Part of a small language model's weights.
Training: a variant of Muon for these matrices, 586M tokens.
MLP neurons of a small language model. Each row is named by its layer, matrix (gate and up: input weights) and neuron, and shows model dimensions 48-143. Each number is 128 + 32 x the weight over its row's rms, rounded and kept within 0 to 255. Numbers have three digits each. A neuron's up and down rows have the sign that makes its largest values positive.
After each neuron's rows, "fires on" lists the tokens most often at its 100 highest values on Wikipedia text that the model never trained on.

L3.gate463:105194186144101085139162127164131082092109142127116152168101104064149088165174146135133080148182145136175154107067153090146088141163139199172119077128106117149105164111143150148144153197134146171057098132129103097139097086157156154134185130126138126121114117153158128102152089087194171132
L3.up463:200149088160108113125103097167155185128095091147113139063157075138100130112095100154091060180169145082159133080120102131105034125138059115170156121107154037153114084103117084104174104113129126153065102120127102146142127127087130146136168125116137154148115166148157107133115099066165067164
fires on: "g", "um", "a", "at", "udi", "ad"

L7.gate149:114143108105102112113038119159081076148166157143120101169111151154071168155126183121173177142180189122119140166137167105116137084085091085086069145161137082107167088118147099114142134153113146113139102126175169135121066126152169122127123096179193144160116122110074107125116133120089151112
L7.up149:210155153190132080141164141092074075155152095162139158089183077071104148078151118116134152079157090160126118186075119169155124113178125116101132153127093145081138074089131122128129133154135070154103117107101111112126132137108148162076105123125112110113098147112085162093114051165122138098
fires on: "ed ", "u", "fec", "ul", "on", "e"

L8.gate350:165086161099129164115108106161134134102131096162092135136179150148075081121080064144129141116088124130174116123147141093079153124095081072136131114206142129121137164155108131205129100114140154173127162120122191097152146080135185141068156079101140109093156141169099137143102127135102170160
L8.up350:108112162151082100117135113121067156096069118116102168147122135145048122147148215151161155147165102135109150131108097122130140115174115097179098123153046097139169131062117126155124091102082140110071175148126107128142174083145101148135105067083089099136175119158145161118126087067124131096
fires on: "des", "es", "as", "il ", "z", "an "

L8.gate309:129113161088117130102102122063086124134121043126115109157096127086127120115072114092171189147114083084151085115115177125130103177100118103105153141076174128137127128074118097095204145105114134130134150128043075130099146150109102099111195131100182104028097083139141153156194153156123109102
L8.up309:111134151084165174047168152121122111119103173139103093159115102077118122113098197105201125164080118148124089125153090145112164124100129142127151107084129168181145145135090123114152135080115193127091145128124127165101185128096152141090193074131160089125139100121162108147110118197110135189
fires on: "\"", "s "

L5.gate336:106145111150082148132149123077040141123155088136145096163134114125122132149085042064148162044125107118099144111146095153068057134096122023119106105096150165128135166148073109133147186123118149125150157108088145169184074129109133117112145081115118114148143094100101155067131096129110131117
L5.up336:060134098147114094100161065135154175107143137154124107115116111153117127125158136079087180128142184054122126160094130119106129117186110113107132152112127153144091163104058088210175153099132098154090149104114082139119159134154171140142126083131130101140160059125197110153161146177152151129
fires on: "ist", "st", "er", "ian", "ut", "it"

L4.gate240:127140146079123169080124156080123117131092106105133077129128114174075154160071045124153131153152086143102123173171152123113113175063117103059105154174154159101137088121084120060170193117133143114154118065200143103124150136140165117103112102143167098124105147165156159116136093157146120093
L4.up240:148142153128103135164160187146139088153112123146144085132070099150089069118093137105102119157151175173151130187161175105153176125102175074143144114122155115083156111097114141131183135078124134066133113124129176148123114127111124184122134128089139150117178093089118166116100126116134165144
fires on: "per", "th", "d"

L8.gate395:180122096122106121200056198081148135179064122106065146110173134154104154127151083161122094109061104061144125202136157133135121123104135146149122184222105067152122139149097139145131169145126099098133137099163132102168161152153125098199123088107084115089087176117094164081116159100143129103
L8.up395:052135164085120168081144106117131160124208101151156149106121127181166108159091022162123079090069108113149135129146104154076164110136161132201096199152070102106071092131158150096129133112144072134110158087135139187134062148131143147068096127100137150123137163145056142098102153140099096168
fires on: ", ", "ut", "ab", "enc", "ol", "pl"

L7.gate108:122177142158077112190079100109013040124072131167123106151110132143156117110095126165082074166203106136130157172157154099165148145150117123137123136144124116097148145087173090112142096140108118089128117130086162131152126136087071140160153127125148142101160111073109105181136143166106125133
L7.up108:088115112167075091153089093195145133174140132139146137116197162088101142114094100169073062132189120137094138111145191121110131164140117130110162101123139134145095162133156097088149120097123128121089127115111118129196120178062145068122124197130155174087086025079153133152131144122124140092
fires on: "ic", "fic", "or", "at", "tic"

L4.gate125:112177104092126113134149143160052112068136174111123148198054160080129112139104114150109122117141093129089102201127235139157150104121114164050143151138115163125070115115135104120152121152130154142112133212080109168152091090105094126123156144128167124169172082084095108047114163186135122111
L4.up125:076129090148160124099139096098165105075192069122125158177079119134164126125132125156103153175109123147147070189031155113134109151145081114083182115132085129104127187113129126100154112134165126132100173117109135159138152080187107110109066163156131117155087125091158087157114203182155073113
fires on: "il", "ti", "emb", "b", "l", "y"

L8.gate112:107170090106103149148145096070097134170121147111082117148110127113165052139130161167113088139154137076150148137117177098117115193152032137161091089111132085118087117112083139088049139156084105126128070077122124099105148083128146110175154155116136094189162177133168128174118109140174159110
L8.up112:150113102161081069115060140130133030047081185130128121115132136107134088139086158134082115090111176119179106174122146158098121141138116156146107145135110064107108119137139149122175119140126107111143109166177095121165136118133158139003130177144093132076140124115111115105161104066172166145
fires on: ":", "reg", "a", "alb", "g"

L8.gate411:132121117153130135125199068108127139084153133105140082134095096112128178118134171120154190187161149138115141129086139168079107146169095170122062103107133147150122099147108150144144159161139147094101126111097126110096094075106188124111102065153133142130153111137108087131089111160097151096
L8.up411:088133159120139170098136107102154199163085131128113155097171130112109170066129123116154109117141165126130139140097087161160125152149081147144135099145131136105129084079097109152078151102142171087114123130099127090119060141151110185101119081155152130127061158211151165117150167136065111125
fires on: "of ", "c", "as ", "cer", "for "

L8.gate46:159159119142120119163119172137092165097071126142118184166095107125119117123133104124121134167119156159138203154154122148124155122102156150159155118193145142139153128130164117076139143122134117151121146054122201083161150095088134154141075071136096123194112123130124188125073097141097104098
L8.up46:142140136129189127132117136142123130127195077128145184135077102127154199178121081127171116173106129112118185145114103147121091099168151102102075170143136047084142078212128108107149064130111086133159092149122163081127136117136123154113069099064074127116128089053174153120172185122164136092
fires on: "ab", "P", "pl", "E", "amp", "p"

L7.gate142:084140132150154148153140078180120120094181092089112125146078106151111072110112143199138113180131137166120123099090082214118081120096128158119134123056096208148113140097163123083096117127140133166123102158132126106152167104167107094147168157122125080108139125162088205124157149077123139129
L7.up142:084128137114096122061155170191156112154169073137155117129121108068160117162157078129113176148145120127093117160103075148131133130151166120152134152075122135101189174068120113128072137139114141132095087118100103153165142106167070127125163111204142138090097142146104141162167140071084109175
fires on: "ak", "oo", "n", "b", "in ", "well "

L8.gate369:172105105123117173146103060172136089115133092128079075115185130135131149188106122116124071132101090140109136119082142138105134072085112044118122177116119139118165145038096141142144149144142170104101115114090142066118076126138155150091074131156096173062155134172083141139130147164090146087
L8.up369:153127113163162181128171125182083014155185168159052155065189151127107126119133137155166094087145120166152210112166145141120178141148116100113081149130111098143166147077118129100112096113067169086124115076185128149113097122155120109115140091096142191089156094195097168085146113118104137118
fires on: "des", "es", "u", "m", "sh", "F"

L3.gate221:155119104105153118124123160138151115147180098034111122122136150129149166163114095159123120188191062092151149130127148193130112092139131110156154117147096133123122124129137127128139120112113129129137124180155209088111168071078170150127139138161111129159116109141144117132148207122115104214
L3.up221:150130141154108138116166066127165122074152075101170112110157136094127080112081210108085079143142088102138150122120113142048106109165161139154141135062118098110090204117140131095086092123107167181085153140160148204066130137149130167113142072168083129141110162102059131181138153117133099162
fires on: "rec", "tur", "p", "ill", "ell"

L5.gate344:154099092068088105118139116135099174120118090146142084178120101194126169123147132180174109118181090139145155115166113191117118160110107104096136092079174116130095150180125099152138106147157129160098111141157114089146106112105149161069097086106093155164034091072119151141186199180174134165
L5.up344:077146067114072102132128092082111080071151110132109156104148143104184124176132119122206132034140131128125152145173150117119039133128113065118117041132133141102112160106112116125109191112143125104136164128116078149132144139116127154142155089105111115134193128091173115124119182142123109120
fires on: "World ", "st", "et ", "ent", "tic", "ist"

L3.gate279:172194185110097134150178140097126126104129074123143071139088140138172139141119153141125095132063054084131174085089096144059118105066128092099107126131165123174151152122087098123116170090108155131118147102147123131086113073124193153124105106095086103183130174162148101127120176095130098051
L3.up279:155186145136133087143081120148096103130102097124201137170075097194135112089051126097129180085182131163130161116101166100078151163095144122111110078106105112136140111131113174171155143154131137143093115118145142125144174097152073135138168098072125221190121139128112098112072138090120073109
fires on: "sy", "t", "s", "org", "^", "tor "

L8.gate357:151090144147119085086121153142115172115158144136157168150073108129116162169102213118099133169122157172153140128129070179106147091147100134080167165082129162163175066108147080143107108165110118118146122078084143140184158142179130070126119126130212166155095157149114074110104102105145169136
L8.up357:146104137096144120119111108157120126095112092135179158144135142086148147133135151142164068135145158086108108179156118132117108120163124128143157189117144076169093124110192117111163184152143142201147128145117142090190138163119087197039105123125134100121112113122080166083155159144164148039
fires on: "il", "th", "on", "e", "en", "am"

L7.gate263:093143099153151141127073151109085156115071124110177115142171129171137119104153135134066091121128110112084077188148098110078109163148115152155098123104142101161176121111140135136167116152068117128070092086136123122100085153098144096139053107146051154153080106168111130169079074164140143146
L7.up263:088159107114153181130134153093102137065133087111124115124118148139107140118130143185130099096081129131151073169122105068123090126070098133133106112121163097148138100157168128156122135109148143135128200103143132129088106175095128143150089092065122128175138076154197115205158123138095125144
fires on: "el", "or", "during ", "uring "

L5.gate498:157093072128127105165116092121111133180084090157145092147115161061121085145133135117173075096121144078154119100105125144114033111167077168204146129182065100112105114139119140178123135159119116076117107165147144124125108131101107121154174131133150118116174112188136133151162116134122057066
L5.up498:152099087154187150134098086143117118136103094120167074127147092092153138179124130101164210128157158127126093152134103104079131170156171168133115108093179095120150154132169075125088198132125158168167135076206163185075162139140077176143105111168093108134113166133120125166127108111144130167
fires on: "k", "ell", "d", "á", "p"

L5.gate31:109142150053095140135161143078121122097171150115147130135181102122142159109099149105153092106163093112092100126160163055106047181163155117159098150094108145049146151156131139105110123138104145165123154140170116101117148138071145096166123125172165090186183095109147066093104097129169177079
L5.up31:117187103141151134093071125124145161147153134101105147141156140150135145104151143108085130147133136189141115092176136138076105201139132104112031125132150115129155101139113141146118138160103158122128123110163143159136124111087120134154051113118138139105181131227186147104157149173151125109
fires on: "am", "om", "ad", "al", "ub", "u"

L3.gate38:087110131129074064118131151132172132069092038116137091150133169212183113141136098105129074110117116155097091163079140138098101135194150095167089141070151144075170182164163131118136091102083117085173170102133188067104145127146126117082113126115162156130122103096164191101139090180086131135
L3.up38:095180132158088129120109123097140133134161096133139120077102151081115167133136096037140100161157114080124138117165098129165172151121182175137146110112112099073161148206122117116113086131122105073108100089116112105119166172076086058103151172108162124131190127112161174112146138056075137195
fires on: "pr", "bec", "beg", "ass", "fr"

L3.gate94:143143140097119117095144153135146109146137133127122136090100121124119176167138063153141081100134185131082086133135147091107120121125122111159211157108158150072127132115144176066119132110198170130095160116116091101160149146191064145139165133141208107062167138119146131144156153143098112096
L3.up94:111085127116071140121107099215079097184119132109121136122064137118111133136122148187143091156021117117145101107127093086161143104113089128115168100145164124152150084089063206184104127187137138145055083147148154144077144161106144171125151114134120133154111152147183155156059111175099106100
fires on: "ail", "'", "\"", "o ", "son", "ac"

L5.gate393:148119113056186174081128124112060141120131166132115071133176086121093141114152147166137091146124120133139073097176143149112155103130128196124092136163126178084130112120123088054107121135149095161127139081095216101118127146078096100130120178123116147152117145095207116116140160116188156133
L5.up393:141152151191155148123084143110122157119130184130138081132115137116149114159143087145139162174163161157133108119137126113190166167124122150132176171115167142138193134088148135098111120113120155112236164149142115147162145119187145194089137121043158135143174116123148102100171103120108147071
fires on: "th", "ew", "el", "fic"

L5.gate19:106149126146125105104118174121098116149069147105171110136133112103143105137116081119096096141145152144107161161209149116156139167078063092108125136136114145152092122083185135148105110148107085083111080167175076158161125070078084076188141184042112176138142120151154141105124122154174130133
L5.up19:132094136161130136089103200154123117178087172142118111101118117128175138109121090117143100150155132100110160096145162148150124182182078118080144148136130128134075089123152119119139137161123119079093128136160163142116176090084109095116076068155155100141114134203179150143107135190147152140
fires on: "fi", "et", "tic", "at"

L3.gate173:084142118118113150160107114131104152063104162118169130113111078143149115090108096145056143146134188194142131202106173159171153180147082122118140139130143140144103142046098135145148131078174122189110139195104092143145144119105150136137205167119115124161175161145134149077167114133108144112
L3.up173:128164147092180122153095124111173119149187112158101197141105105132110134149130126100159119109189135130086100098137104107112130164128140130082170148121137109088102104125138063062135100148126120094158128114161134108111174130150116184092149102137128154080117068147136105099111127161117168119
fires on: "t", "ish", "out", "ti", "y"

L8.gate73:111153123123070106089136143073131192115160041125123160105125122081111061088119152157145119125118132165110189175124107123164083112114111135208059095147113162135139089068107174094099086106134139107136093207067148135059135185170143131130060119122153073163164151112133116090108104179124088139
L8.up73:125132149171098095070113198095130127165163135074136194164166138118106069098155090201138157170102096082145170148119098175131176159086092101148117145146146140131110124071121092143122075109080139124124158153106164109071154090134132115074084110149134076157168110081080135136107138076084138108
fires on: "An", "os", "o", "an", "z", "ed"